python train.py --n_head=2 --d_mlp=384 --activation="swiglu" --qk_norm=false --bias="none" --init_std_o=0.0088 --init_std_up=0.0449 --init_std_down=0.00622 --lr_mult_o=3.0 --beta1=0.95 --lr_head=0.00984 --grad_clip=1.0 --warmup_steps=200 --doc_mask=true
MLP neurons of a small language model. Each row is named by its layer, matrix (gate and up: input weights) and neuron, and shows model dimensions 64-159. Each number is 128 + 32 x the weight over its row's rms, rounded and kept within 0 to 255. A neuron's up and down rows have the sign that makes its largest values positive.
A block is one neuron, or neurons of one layer that tend to fire together. After each block is what it responds to, as a language model described it from the Wikipedia text at the highest values.

L3.gate0 [ 93 125 104 135 156 154 158 149 136 119  89 141 165 137 105 118  91 132  62 109  86 119  51  92 148 143 136 125  86 108 136 136 138 113  97 135 134 106 110 125 143 142 113 129 128 124  78 137 123 146  98 129 214 159  99  58 118 140 114  84 167 129  68  94 105  96 103 121 158 152 125 117  79 117 154 159 115  83 167  62  70  40 100  79 176 134 100 128 144 152 121  67 109 155 103  66]
L3.up0 [119 168 151 197 142 105  93 112 153  73 155  70 121 101 121 105 158 105  87 121  78 166  78 168 122 157  81 138 115  68 177 139 211  98  93 142  48 112  67 108 139  96 124 118 153 164 127 127 114 133 151 147 207 130 116 142 112 115 112 155 142 145  73 175 125 122 136 100  75 139 139 168 101 150 204 129 113 137 148 174  98 110 157 122 174 178 123 163  97 128 104 127 121 159 175 136]
L3.gate29 [ 95 151 117 105 157 144 112 109 101 133 123 135 138 124 135  77 139 200 100 107 137  88 102 182 146 107  90 170 119 105 152 132 180 131 129 132 103 164 137 114 140  97  97  88 136 118 130 111  63 114 111 138  93 108  70 147 127  94 200 123 125 131 152 149  47 114 136 173 103 117  71 120 156 133 135 115 180 188 133 139  75 110 147  98 128 138  82 120 151 234 119 139  90 108 108 143]
L3.up29 [136 120 142 159 167 109 132 124 134  77 142 136 106 104  99  34 141 165 107 116 124 114 132 159 153 187 137 167  89 105 131 137 201 148 123 108  97 137 149 125 119 128  89 113 109 184 101  87 115 171 121 131 164 106 148 142 141 129 132 113 138 159 135 158 102 104 123 197  80 132  63 177 114 178 111 105 128  99 105 192  95 148 186 116 103 134 108 144  99 160  73 143 130 119 144 219]
L3.gate75 [177 145 131 171 134  93 163 120 199 109 133 147 137 172 175 129 119 164 106 128  80 144  78 144  88 105 139 161 170 106 102 132 125 104 109  83  91  97 152 141 163  58 100  97 129 171 187 159  81 105 144 113 140 103 138 164 177  92 133 158 118 112  90 135 148  65 169 131 192 116 122 117 151 136 115 107 187 102 141 118 143 134 116 129 185 151 121 200  76 121 168 137 138 149 201 123]
L3.up75 [164 192  78 191  90 115 131 136 108 125 119 147 138 153 125 145  88  92 127 103 109 166 137 117 160 113 118 114 149 171 141 107  72 121 140  70 111 137 175 148 122 107 153 112  75 143 130  92  88 141 181 105  96 139 141 130 168 138 120 193 139  92 125  86 101 165 106  99 155  94 139 115 180  92 140 153 136 134  98 168 134  82  52  67  77  99 121 103 168 191 182 147 114 154 187  87]
L3.gate328 [130  97 115 140 139 164 101 136 135 120 160 139 155 130 145  93 125 124 144 147 187 129  76 171 187 180 192  73 140  99 167 121  76 133 119 155 131 143  89 161 106  73 115 153 192  78 146 102  78  96 143 126  97  38 154 155  56 150 144 171 137 144 128 137  86 117 104  95 139 163  85 125 124 151 108 124 132 155 128 124 125 143 148 101 108 101 121 196 124 132  47 115  85 180 153  86]
L3.up328 [118 141 109 181 115 152 131 164 119 126 187 151 182 158 117 171 144 155  84 203 154 126 103 188 104 132 153 147 116 119 147  98 119 190  90 175 107  95  94 198 131 148 144 146 171 127  94 116  59 100  88 106 126  70  96 164 118 162 109 184 109 134 115 132  73  87 111 136 151  93  91  82 140 150 118 143 106 123  89 191 152 116  86 134 158 171 141 143  90 102 121 151  98 172 226 152]
L3.gate338 [132 120 145 123 184 155 209 128 209  52 105 155 101 163 102 145 162 165 147 159 140 110 111 163 127 100 119 136 155 151 129 110 108  94 106 168 109 149 178  96 170 117  91 105 165 112  79  62 129 127 133 142 159 111 138 110 165  93  94 163 117 143  86 178 117 135 173 141 163 135 117 165 120 173 135 103 137 131 171 143 148 132 175 100 131 119 139 179 105 115 145  88 107 163 159 135]
L3.up338 [125 184 101 147 141  96 120 136 162 108 141 163 173 139 133 117 141 150 116 130  79  85  63 114 137 114 135  98 119 104 131  99 107  87  77 109 110 141 174 100 160 107 113 105 113 109 118 113  91 114 164 148 112 135 156 130 169 131 120 151 130 187 124  59  98 105 128 130 117 110  85 161 132 144  90  88  96  89  49 156  50 178  89 102 111 146 139  76 129 114 141 164 130 124 177 141]
L3.gate339 [148 168 153 121 127  82 102 179 177  90  71 140 189 118  98 143 121 167 140 146 153 167  96 202 115 121 110 157 154 115 174 122 129 104  63  82  83 106 142 105  43 137 139 113 124 100 105  86 115 107 106 133  57 110 128 139 115 123 149 124 122 163  97 172 137 138 153 105  98 154 102 148 124 116 186 115 178 124  74 183 154  90 171 137 123 164 136  50 125 170  87  77 119 169 114 117]
L3.up339 [157  85  85 151 160 176 115 137 163 127 224 141 130 170 157 126 144 126 104 148 114 218 136 125 145 151 156 108  95 142 130 119 144  93 128  82 109 132  34  76 104 159  94 133 144 147 167 112 131 125 107 168 162 118 132 179 144 144 145 139 201 163 120 120  76  89 179 155 154 155  94 156 152 180 174 115 145 134 127 124 126 116 142 145  93 144 145 113 118 101 138 150 140 152 118  87]
L3.gate349 [137 144  94 121 125 128 136  92 155 146 152 113 161 104  89 191 134 116 166  92 176  73  51 123  61 129 170 113  96 104 128 106 134  89 110 142 129 132 129  87 139  88  83  98 121 158 173 140 128  98 124  60  72 119 128 114 128 127 107 140 149 175 153 130 176  90 168 156 116 167 120 101 148 135 130  69 168 110 184 148 166 138 139 162 136  93 181 150  90 171 165 130 108 150 137 119]
L3.up349 [114 115 143 102 130 133 126 116 146 187 133 197 152 117  66 159  83 176 109  72 153 124 177 110 108 128  34 131 107 156  98 175 122 139 140 103  96 149 137 156 151 139 152  72 114 144 129 200  96 117  87 129 145  98 111 108 141 180 137 124 153 150 120 116  94  74 162 149 121 155  49 129 112 163 117 175 132 158 109 128 154 103 195  68 107 120 161 144 152 139 140 116 151 121 140 147]
L3.gate368 [ 68 149 137 162 111  80 118 146 155 166 184 164 154 143 135 136  84 195 130  82 159 132 117 135  83 108 119 154 155 121 123 177  67 150 157 144 110 126 156 112 116  67 129 169 145 150 107  64 109 115 162 121 125  92 122 115 143 221 133 134 131 170 137 114  50 100 110 108  85 167 169 157 162 139 103 120  69 114 118  52 103  99 143  77 190 155 119 103  77  94 115 155 167 116 117 153]
L3.up368 [178 115 109 165 161 147 107 114 122 176 172 128 112 204 110  69 123 131 103 110 115 174 139 161 118 120 181 152 123 115 161 140 153  94 155 115  87 163 161 155 219 127 151 139 145 149 151 119 177 112  96  94  89  92 122 107 119 117  83 106 186 180 132  94 138 123 118 109  97 129 113 138  87 145  93 149 131  90 113 123 194 180 139  91 127 198 139  67 145 104 132 156 108 166 150 164]
Responds to: Word-final piece of names. Last piece of a multi-token proper name that looks like a common word, e.g. Lou+is, Dav+is, Rober+to, Thail+and, Dun+can.

L4.gate106 [109 116 129 109  99 140 131 173 102 168 154 126 135 140 142 108  97 191 113 171 144  75  92 124 132 104 106 123 167 187 121 122 108 125 150 163 142 108 110  80 156 145  92 135 144 160 167  86  54 153 163 132 136 148 187 209 125 145 152 168 136  50  74 130 108 107 124 131 118 114  75 145 102 127 119 113 190  96 184  85  75 211 117 153 173 130  74 143 152 133 158 151 155 168 200 144]
L4.up106 [ 90 152  82 138 109 183 111 116 157 106  72 113 158 173 142 163 166 165 117 162 107 112 110 150 122  72 105 203 188 126 127 120 108  89 117 118 139 146 138 137 135 158  93  96 158 140 140  84 162 139 153 169 127 170 143 163 135 106 137 150 109 134 188  92 155 140 149 139 106 169 162 116 189 110 114 120 161 194 138 165 136 146 172  90 173 108  90  89 114 141 128 115 107 118 157 158]
L4.gate169 [135 142  89 130 147 190 164 144 127 145 150 152  98  86  89 126  90 154  97 163 144  92  87 164 108 110 113 139 106  87  97 134 137 154  92 120  84 118 119 137 121 115 126  70 131 150 113  62 102 153 155  70 108 110 173 159 109 127 105 147  71 154 114 206 136 112  63 154 119 102  97 124 168 159 188 100 169 149 201 178 116 160 118 143 142  72  56 181 163 114 135 102 164 150 121 149]
L4.up169 [222 107 134 134 151 162  76 162 179 187 153 140 166 152 157 156 157 134 100 129 151  88  88 114  97 138 145  80 145 108  79 113 117 137  87 123 133 163 184 112 113 121 121 105 166 156  79 150 139 155 147  89 130  81 141 104 158 158 102  71 145 161 162 194 167  87 137 158 108  62 100 109 161 129 134  76 101  95 131 113 142  84 125 164 163 123  48 105  99 127 176  94 114 134 165 113]
L4.gate186 [156 113  83 116 117 153 133 121 134 129 158 201 168 144 168 191 105 236 106 125 148 198 173 102 134 103 123 114 142 107 125 127 110 132 205  92 114 137 102 140 122 150  83  77 136 119 116 101 115 119 137 101 145 103 105 217 112 119 117 190  83 177 117  95 158 102  85 198  93 162 155 113 110 134 148  90 138 110  93 145 114 145 105 127  81 147 101 138 119 196 181 120 123 137 137 152]
L4.up186 [144 167 126 156 132 140  97 175  74 134  96 166 127 105 123 173 127 163 123 119  75 122 159  98 124 139 123 140 149  56 129 120 111 171 143  72 122 146 126  64  93  79 120  82  77 113  93 152  47 150  93 136 192  85 207 139 114  88  69  85 144 134 127 130  96 178  96 187 175 108 136 121 113 159 121 112 107 112 138 105 119 118  76 138  83 101  97  50 137 107 139 132 134 140 155 151]
L4.gate204 [178 105  79 163 135  89 127 144 127 126 124  83 143 122 185 140 160 141 147 128 122 105 147 161 168 106  72 104 135 105 132 119 125  96 127 103 147 114 164 124 163 119  67 146 126 179 128  62 135 115 139 100 159 102  99 177  97 133 146 115 132 115 133  59  67 126  79 136 165 154 180 137  81 122 158 103 205 112 173 128  91 185 203 116 135 158  46 193 105  73 166 111 160 111 151 125]
L4.up204 [141 121 100 156 115 144  93 172 139  92  55 139 158 152 164 129 179 130 102 196  90 113 152 128 147 100 124 135 169 128  96 170 167 156 156 134 128 115 159 198 108 119 114 158 149 125 108  84  76 162 136 193  58  96 128 166 171 170 100 109 143 129  69 108 126 119  71  69 135 149  76  81 170 117  93 114 148 139 170 130  92 149  91 123 122 155 166 106 188  73 122 107 118 102 152 157]
L4.gate213 [126 159 111 131  71 161  94 151 138 123 153 107 147 124 119  89 135 140  78 130 179 121  70  97 122 100  85 113 154 181  91 127 111 136 156 160  79 171 139 143 119 121 133 142  61 134 112 101 112 129 116 148 102 174 120 157 137 147 105 121 153  97 122 151 127 182 112 215 135  66 103 101 131 189 101 135 166 152 141 108 174 162  82 161 151 116 109  75 185 113 156 183 120 133  88 140]
L4.up213 [108 151 132 172  93  96 138  99  99  96 144 154 130 150 160 140 144 130 100 125 170  78 104 113 136 130 123 162 109 133  92 138 173 118 151 158 130 162  96 133 174  96 113 151 151 116 161  99  87 115 140  94 145 114  98 130 179 135 184 146  84 125  93 176 142 115 157 120 139 170 118 140  86 120 179  49 129 150 108 126 114 141  86 132 124 126 122 126 145 143 164 172  70  59 122 109]
L4.gate265 [101 168  70 162  63 201  75 126 164 118 157 123 123 153 145 110 118 175 117 168 128 123 126 146 102 114 131  92 111  92 151  95  78 143 175 152 188 166 149 109 161 153 143 115 126 130  54  92 173 130 149  98 100 160 114 177 121  62 164 134 134 131 128  86 123 112 145 140  75 102 154  74 174  76 183 142 136 120 111 127 193 162  84 154 113 117 103 129 161 102 102 126 145 108 138 162]
L4.up265 [111 163  87 118  73 168 185 106 156 141 126 119  79 130 164 122 118 132 101 138 124 167 173 153 108 176 131  78 133  83  80 142 156 146 195 186  97 149 150 107 125 137 138 137 105 123 155 117 113 150 145  89 131  75 158 177 144 145 122 142 150 128 140 151  73  77 115 106  98 129 134  92 144  80 184 105 114 170 145 197 115 148 101 146 114 123  64  94 134 119 114 112 144 121 209 113]
L4.gate283 [ 98 134 114 157  83 174  75 173 158 122  87 108 117 111 121 120 173  81 128 149  56  95 115 117 165  97 142 189 107 115 151 114 116  80 159 143  99 115 135  80 201 148 176 124 119 166 150 114  71  88 125 147 130 127 148 155 142 106 138  91 130 157 162 180 181 148 123  75 168 109  56 126 144 147 112  83 128 114  83  84  90 151 161 145 121 150 100  75 110  71 128 114 142 151 109 150]
L4.up283 [ 87 125 152 174 111 172 128  66 178 127 168 123  88 107 105 111  97 133  88 169 111 136 166 185 141 106  79 151 113 167 143 134 109 155 125 168 119 129 131  93 141  81 108  92 153 157 138  76  98 143 132  95 126 144  90 163 154 133 130 167 106 145 177 172 102 162 195  57 156 132 125  98 122 183 157  78 141 115 120  74 137 125 163 142  95 177  78 119 128  86 198 129 172 104 128 109]
L4.gate348 [161  98 177 138  75 145 145 100 104 101 121  46  99 128 127 153 126 119 154 127  89  93  85 168 155 113  91 130  84 120 104 124  99  97  98 110 124 120  82 110 119 165 173  82 210 100 146 183  69 107 151  80 166  97 132 136 113 155 149 138 136  85  81  58 130 101 172 154 141  92 135 168 178  88 201 130 110 132 150 143 144 129 111 145 144 151 109 141 125 116 124 101 115 113 125 125]
L4.up348 [114 101 130 149 130 142 135 105  88 169 165 129  60 134  89 161 124 130  98 218 120 118  75 185 153 167 148 139  49 137 102 130 123 160 148 122 100  89 150 121 134 119 111 150 142 100 168 125 106 146 145 163 132 146 160 133 165 182 166 165 149 125 127 103 145 150 160 145 176 132 150 151 129 118 162 115 117 182  92 144 114 137 101 108 189 238 146 153 138 175 120 123 131 206  91  97]
Responds to: Place-name word endings. Final word-piece completing a split proper noun, mostly city, state or country names, such as Bost-on, Chicag-o, Wiscons-in, Kans-as.

L7.gate63 [139 147  95 158 125 156  77  97 139  78  94  72 116  82 128 113 103 184  94 130  67 147 100 117 134 111 147  81 145 136 151 121 113 175 107 121 155 149 111 157 192 136  69  83 156 166  94 103 143 151 113 140 108 150 113 113 154 161 126 135  89 109  83 112  93  68 151  83  90 146 186 136 117 163 102 166 107  70  87 102 169 125 155  78 137 140 133 122 164 108  77 127 110 123 161 117]
L7.up63 [177 185 163 146 121 144 102  96  93  92 130 128 107 106  80 152 142 147 122 168 107 143 106  88 125  70 153  74 123 102 121 118  80 112 155 140 169  72 107 130 165 134 119 110 138 126 147 121 171 109 105 146 158 116 125 167 128 103 161  96 158 104 100 143  98 111 127 154 122 163 199  74 163 178  74 141 101  92  94 133 108  81 109 140 100 119 132  71 135  94 104  76 130 148 183  99]
Responds to: First-name endings. Final token of a person's given name, just before the surname begins, as in Alfon-so Jordan, Col-in Strickland, Robert Garza.

L7.gate236 [ 91 105 143 170 109  92  71  91  83 135  98 110 175 171 114  64 148 135 154 112  79 124  88 166 156 100 117 128 166 170 104 141  95 111 152 154 155 187 142 165  80 152 123  68  72 171  80  99  80  81 129  94  94  78 149 133 164 158 118 141 153 128 120 102 118 106 114  70 105 118 137 146 103 148 145 153 133 145 139 134  94 161  91 204 131 165 134 136 100 117 119 138  94 124 144  70]
L7.up236 [115 117 116 117  96  81 135 108 148 106 135 112 160 131  68 105 136 188 101 151 132 133  74 134  59 130 127  91 154 151  97 118 182 118 206 145 131 118 116 172 101 112 106  49 146 205 179  92 141 112 127 144 147 121 182  87 114 119 167 139 180  80 102 168  90 142 125 184 100 172 130  85 140 151 101 124 127 135 104 137 134 154 101 140 103  85  82  66 141 136 165 137 136  92 152  96]
Responds to: Plural noun endings. Plural suffixes ending a noun that heads a clause or subject (birds, arches, elevators), plus relative pronouns like which, that, who.

L3.gate9 [150 136 140 110  88 117 139 128 132  96  88 111 134  93  76  76 100 167 126 103 103 106 171  77 149 139 117 152 115 148 104 139  99 129 124 162 110 101 177 112 169 126 129  58 130  94 100 156 175 126 110 147 101 114 119 138 121 151 103 153 154 127 137 127  70 143 144 146 114 108 109 159 160 126 142 114 188  62 139 155 136 135 187 133  80 102 138  97 160 156 105 129 163 128 164 142]
L3.up9 [137 102 126 137 167 126 118 119 141 103 120 134 137 134 146 112 172 116 115 121  93 194 107  70 140 151 157 133 105  77  86 161  52 157  60 107  78 155 123 149 101 190  89 110 155 196 151  96 152 143 121 113 113 124 150 209 109 150 131  93 173 153 188 121 105 158  93 169 105 166  94 162 151 115 120 102 119  87 103 122 181 127 139 117 107 169 148  70 101 152  93 172 120 164 106  97]
L3.gate13 [104 120  91 177 197 197 193 120 116 144 126 135 165 206 152 121 148 165 107 115 119 149 134 100 131  95 132 128 158 168 112 178 112 129 103 116 142 126 190  90 164 113  95 171 120 132 113 136 114  83 130 102  62 111 145 122 164 158 131 154 114 185 182 163  68  71 139 155 141 124 166 123 179 175 133 132 191 109 152  78 100  86 155 127 109 137 116 124 169 188 141 120 156 130 127  96]
L3.up13 [114 108  56  95 123 116 146 170 152 139 120 142 122 169 169 149 124 133 129 111 117 133 143 138 137 102 148 110 138 126 100 102 154 116 139 133 141  34 139  78 138 166 116 137  91 116 116 164 114 123 156 138 140 168 141 149 115 164 127 179 141 120 211 171 112 114  52 126  90 105 197 151 125 168  79 147 198 121 193 113  72 166 116 172 148 138 124 153 118 186 123 134 132 127 149 108]
L3.gate37 [108 161 100 125 131 142 174 156 125 102  98  71 175 133  75  85 125 161 119 103  86  82 130 105  97  94 135  85 129  56 171 129  64 115 128  97 147 118 147  71 144  60 117 129  87 185 102  87 146 146 126 111 121 152  94 137 178 130  85 136 148 124 152  96 165 206 156 189 100 104 127 107 153 116 170 135 135 126 183  99 138 103 159 179 121 107 133 129 122  92 147 170 131 172 100 136]
L3.up37 [173  99 101 172 145 127 168 134 126 110 115  92 165 165 169 203 127 132 121 108  99 163 133 138  69 121 141  10  87 133 138 121 106 113 112  77 175 188 107  79 186  69  80 147 124 155 133 114 109 151 103 143 127 138 120  96 136 156 143 142 144 171 133 115  96 109 151 164 113 186 120  89  97 160 201 133 113 104 175  82 169 137 133 170  67 121 148 118 129 127 112  99 157 147 200 146]
L3.gate103 [152 165 154 163 144 145 125 126  37 129 202 127 128 158  83  96  97 149  96 134  82  90 110 113 170 111 115 133 191 162 113  91 142 145 132 116 129 131 108 163 115 121 137 108 172 162 159 120 132  31 168  75 156 129 154 194 183 119 169 138 153 107 149  84 107 141 149 154 107 177 133 178  88 119 194 143 128 139 169  67  92 132 113 211 106 136 104 116  92  84 155  91 125 141 160  79]
L3.up103 [205  94 156 148 126 156 128 140  99 126 113  96 140 168 108 113 212 154 183 100  86 125 132 103 127 119 149  95 139 185 114 147 116 102 100 134 108 140  87 150 124 105 128 107 143 110 203  59  95  74 130 107 119 115 194 125 101 142 152 171 131  65 132 145 127 147 133 124 117 138 134 150 110 112 144 112  64 134  84 178 122 158 121 148 165 107  84 126  83 123 106 164 139 131 158  97]
L3.gate126 [121  67 102  68 133 140 129 136 125 120 141 112 163 154 126 144 103 177 124 156 120 102  98 115 153  96 156 161 150 110 153 110 134  64 119 179  86 135 181 163 196  85  62  93 142 101 122  42 141 169 167 134 144 192 121 137 158 176 133 100 121 119 102 140 138 166 121 112 125 108 189 116 109 159 137 172  92  82 151 134 107 116 131 137 118 110 170 115 150 116 175 119 146 163 154 189]
L3.up126 [124 105 154  95 100 122 135 161 158  75 180 115 154 133 152 111  61 177 108 128 117 141 123 147 111 140 135 149 149  85 123  86 101  80 138 134 119 130 164 161 178 141 108  92 173  98 142 120 131 157 207  91 158 120 143 136 158 115 109 141 134 126  73 200  61 202 129  87 155 142 115 137  54 112 166 118 184 121 204 106  91 203 136 108 100  88  88 194  98  83 160 140 139 149 107 140]
L3.gate281 [150 105  99 128 137 118 149 103 151 103 102 170 121 110 106 112 109 118 161  74 135 176 160 108  86 110 144  72 114 105  87  99 177 132  91 135 110 209 201 137 139 153  95  62 126 177  92 176 100 168 143 157 164 145  84 135 160 149 119  69  94 120 104 122 112 161 122 160 179 144  80  89 123 155 111  99 147 121 102 137 111 126 177 175 120 161 138 129 158 117 151 165 180 143  92 101]
L3.up281 [ 33 101 114 113 140 141 139 107 131 140 150 163 154 174 134  88 123 115  59 146 145 145  80 103 131 159 169 127 128 133 139 185 183 116  83 104 104  67 107 154 100 202 119 122  94 139 156  86 110 116 120 132 116  86 188 120 103 152 146 141 173 151 103 103  98 101 115  76 169  86 140 148 113  96  89  52 110 131 112 160 191 153 147 153 200 156 110 110 122  84 153 153 175 119 111 104]
L3.gate289 [110 116 116 152  86 144 144 101 128 122 164 158 179  72 106 163 170 149  97 120  72 167 108  68 120 100 116  89 145 205 104 113 142 104 114  64 156 121 104 158 188 121 119 167 170 109  96  51 112 171 123 154 115 127 134  81 110 118 152 133 177 138 112 149 147 178  77 163 171 117 138 176 149  96 173  64 139 144 159 122 122 165 132 150 136 141 158 132 142 149 114 177 129 113 164 142]
L3.up289 [ 79 138 123 126  82 149 153 129 170 120  99  71 196 102 105 110 114 189 137 125 114 193 150 139 114 109 118  92  83 105  71  68 110 173 112 151 126 157 195 142 188 149 131  93 162 119 162 148  71 146 106 136 165 169 166 130 150 169 154 108 138  68  90 171 112 132 124 121 131 124 107 167  87  63 169 136 188  81 162 135 109 121 117 120 190  66  52 116  89 165  62 161 146 146 109 119]
L3.gate331 [ 84  74 107 116 145 114 110 160 113 109 135 162 112 148  93  99 132 178  71 141 172  99 106 123 150 130 123 115 189 161 217 104 102 110 114 107 136  59  64 100 119  70 126 128 131 119  98 143 117 160  95  65 127  71 178 147 174  62 155 123 126  50 164 117  68 101 122 111 147 122 145 102 151 158 120  78 114 114 103 156  91  97 186 184  70 111  91 148 132 156 154 118  90  85 106  48]
L3.up331 [100 141 130 101 168 125 124  89 137 103 138  89 215 173 126 104 106 152 188 156 115 130 117 116 124  84 108  68  98 131  95  79 174 130  85 125 160 113 123 133 139 137  94 179 181 146 184 139 139 118 151 222 193  82  62 117 181 124  40 106 162 180 105  94 126 121 214 128 120  69 163 133  70 166  71 119 140  89 107 107 204 155 137 119 137 136 113 120 101 131 170 160 111 143 159 138]
Responds to: "spec" and name-ending pieces. The word piece spec inside specific, special, specimen, aspects; also final pieces of split proper nouns and nationality words (Russi-an, Dut-ch, Americ-ans).

L4.gate60 [149 111 169 113  97 113 146 106 116 176 126 100 128 112 143 141  90 132  70 135 106  79  90  66  74 180 120 125 146 158 146 114 104  94 165 162 102 107 100 153  81 155 126 154 132 163 142  77 146 173  76 121  81 131 164 132 162 122 157 147 119 105 139 126 121 143 147 175 145 191 118 145 107  89 149 114 165 168 150 160  90  83 116 111 100 118 127 159 101 102 118 111 106  73 110 118]
L4.up60 [109 139  88 121 147 146 156 120 211  78  48  94 110  97 179  66  69 136 113 148 122 110 137  70 162 143 120  90 126  65 102 149 153 173  86 159 165  93  50 132  88  83 102 103 140 184 142 145 162  99 121 107 106  93 103 123 159 174 133 106 120 132 182  88 148 124 124 186 150 145  77  93 109 160 126 121 148 142 135 150 138 114 125  66 119  69 103 158 126 127 116 135 186 108 167 121]
L4.gate67 [110 138 133 136 111 130 151 113 161  83  60 123  94 112 129  83  92 132 182 119 102 166 123 126 135  99 102 113 128 120 143  96 174  76 111 152 111 123 107 123 144 158  51 146 104 115 123 138 173 151  81 180 168  82 128 114 161 169 127 189 128 178 132 122 108  89 130 119 121 146 162 119  94 146  70 182 121  71 149 165  89 103 146 123 109 172 177 176 126 114  72 126  88 181 107 148]
L4.up67 [163 146 104 154  66 136 120 127 156  91 111 151 117  90 101 113  83 114  91 133  85  82 111 132  96 106 107 143 153 110  29 108 159 118 124 151 109  87 170 130 153 132  18 132 125 114 117 147 128 127  72 107 164 100 144 108 165 170 142  99  81 186 135 112 109 133  74 144 117 132 170 118 106 117 115  99 168  99 127 130 117 144 125 127 111 142  86 138 154 125 138 118 105 134 121 108]
L4.gate118 [110 157 117 142 174 126 106 130 103 122 135 114 151 115 123 113 167 131 138 104 153 111 176 136 156 127 141 127 132  49 133 168 128 120 129 166 108 100 113 126 117 123  72 204  93 158 102 140  87 144 127 154 106  76 108 130  89 126 161 112 164 155 106 152 113 121 106 141 110  95 151 121 139 183  93 144 110 159  92 117  88 120 139 158 148 157 167  84 168 131 114 137 195  98 163 121]
L4.up118 [109 147  96  86 138 100 116 100 133 182  85 129 153 148  97 141 124 122  91 140 140 191 140 106  72  94  78 123  81  77 217 141 103  93 178 145 146 141 143 153 151 197  97 110 115 124 116  88 104 173 136 120 130 185 140 118 132 123 108  83 102 118 154  78 126 161 148 146 187 132 108  84 170  72 102 167 137 154  98 107 107 101  83  97  76  54 165 163 171 102 124  99 105 132 142 140]
L4.gate239 [163 129 101 156  99  92 164 147 129 103 129 115 115 138 102  91 120 184 106 124  88 136 116 149 125 183 111 128 113 177 143 178 115 120 180 149 123 167 151 134  97 119 112  83 112 124 177 151 160 114 120 132 103 100  91 120 109 173 122 163 112 142  81 192  92  90 156 166 165 123 133  73 105 161  97 134 103 111 155 105 132 125 150 123 204  87  83 125  82 106 124 119 129 174 174 129]
L4.up239 [171 178 140 109 142 132  75 140 121  79 142 158 154  87 114  50 187  66 160  89 121 140  87 172  96  85 126 105  96  92 149 126  86 137 153 112  94 110  94  93 104 149 134  71 123 163 152 119 178 154  49 172 117 103 187 132  94 118  85 200 145  94 138 152 172 161  96 112 134 164 135 177 123 136 134  85 128 139 159 126 119 129 137 133 127  79  76 115  38 153 108 123 137 132 129 116]
L4.gate242 [119  99  69 109 114 206 109  82 136 138 133 189 106 141 113  57 152  73 138 103 113 107 134 157 182 123 187 133 138 121  78 106 152 142 141 144  83 178  85 143 167 135 109 167 167  50 137 142 109 136  78 110 142 101  65  81 104 145 130 156 130 172 121 156 143 148 180 154 107 145  71 125 121 162  67 153 130 167 110 128  96 143 133 141 121 104 109 111 137 203 122 122 143 118 141  69]
L4.up242 [127 167 158  80 129 167 141 167 120 125 164 177 133 143 174 119 135 161 213 100 127 134 154 108 163 101 134 148 161 114 120 169 132 123 168 121 114 169 174 114 128 134 146 118 150 148 115 167 123 103 115 147 158 158 129 201 112 122 113 136 162  40  94 137 141  88 111 109 127 118 170 122  89  80 127  70 106 106  98 158 189 108 179 134 143 141 146 134 157 112 135  90 146 158 140 207]
L4.gate246 [151  85  53 186 137  93  58 150 136  86 119  98 142 116  86  97 155 155 159 104 183 130 135 142 160 163  97 141 135  64 155 124 128 129 125 119 171 168 101 149  65  90  91 203 119 130 129 129  54 151 134  75 150 124 141 108 132 143 116 145 122 121 139 171  48  75 106 156 109  98 173 109  97 118 122 153 102 175 117 171 119 127  91 118 145 115 140 125 101 139 113 136  70 161 121  85]
L4.up246 [138 140 100 154  88 150 108  78 124 131 164 111 121  89  65 145 147 148 157 115  97 144  95 109 106 112 126 145 109 134  84 118  99 103 127 154 131 173 102 128 115 174 109 146 133  92  80 126 164 109 142 147 131 236 141 148 129 168 165 125 135 101 107 136 130 109 151 167 163  74 127  94  97 115 177  80 160 170 125 175  76 109  87 154 148 125 127 129  94 107 103 131 112 146 128 141]
L4.gate307 [ 84 178 145 121 129 110  97  68  97  87  97 115 133  73 139  89  83 203 107 141 182 110  86 129 162 112 110 173 133  76 144 121 131 103 117 124  94 100 150 125 149 246  96 124 127 137 148 120 168 132 121 147  82 135 115 114 125 153 119 137 145  79 156 130  99 145 155 207  59 120 148 160  61 124 143 169 122 119 138  98 125  65 105 169  83 116 125 132 137  83 130  78 135 153 175 133]
L4.up307 [ 74  95 140 101 132 131  86  83 150 178 116 136 153  96  34 154 111 204 152 157 179 159 119 139 126 109 103  75 148  76 131 143 131 145 105 151 111 133 149  91 130  65 103 156 121 151  98  96 212  83 163 133 132 132 143 171 178  63  84 160 194 142  87 134 191 122 102 138 118 132 125 168  71 140 100 114 148 141 112 139  91 144 149 145 134 152 116 109  83 155 136 143 139 165 129 127]
L4.gate339 [ 97 186 173 142 149 123 169 132 165  74 109 101  80 139 113 145 170 139 131 115 102 153 155  89 122 130 120 117 124 127 118 149 173 155 161 118  91 117 137 113 109 111 104 202 169 115 108 192  77 181 155  88 112 109 150 100 135 158  84  86  92 119  97 100 143  98  63 118 157  96 124 108 149 167 140 146 130  96 102 106 177  68 115  84 144 154 129 144 148  63 196 117  93 150 137 121]
L4.up339 [ 82 121 185 159  99 134 173 109 150  90 137 144 124 123  85 127 173 127 151 118 139 141 122 131  40 105  84  90 131 140 127 177 108  94 124 162  88 116 179 139 142 111  92 119 168 146  85  56 131 100 160  71 147 140 167 130  90 135 116  90 126 124  83 133 105  87  98 163 138 148  78 122 157 120 119 103 109 155 133 166 137 114 119 100 130 128 144 157 138 151 105 109  81 151 143 178]
Responds to: Person given-name endings. Final pieces of first names or initials, such as Har-ry, Kathle-en, H., that end the first part of a person's name just before the surname, also place-name endings like Ken-ya, Serb-ia.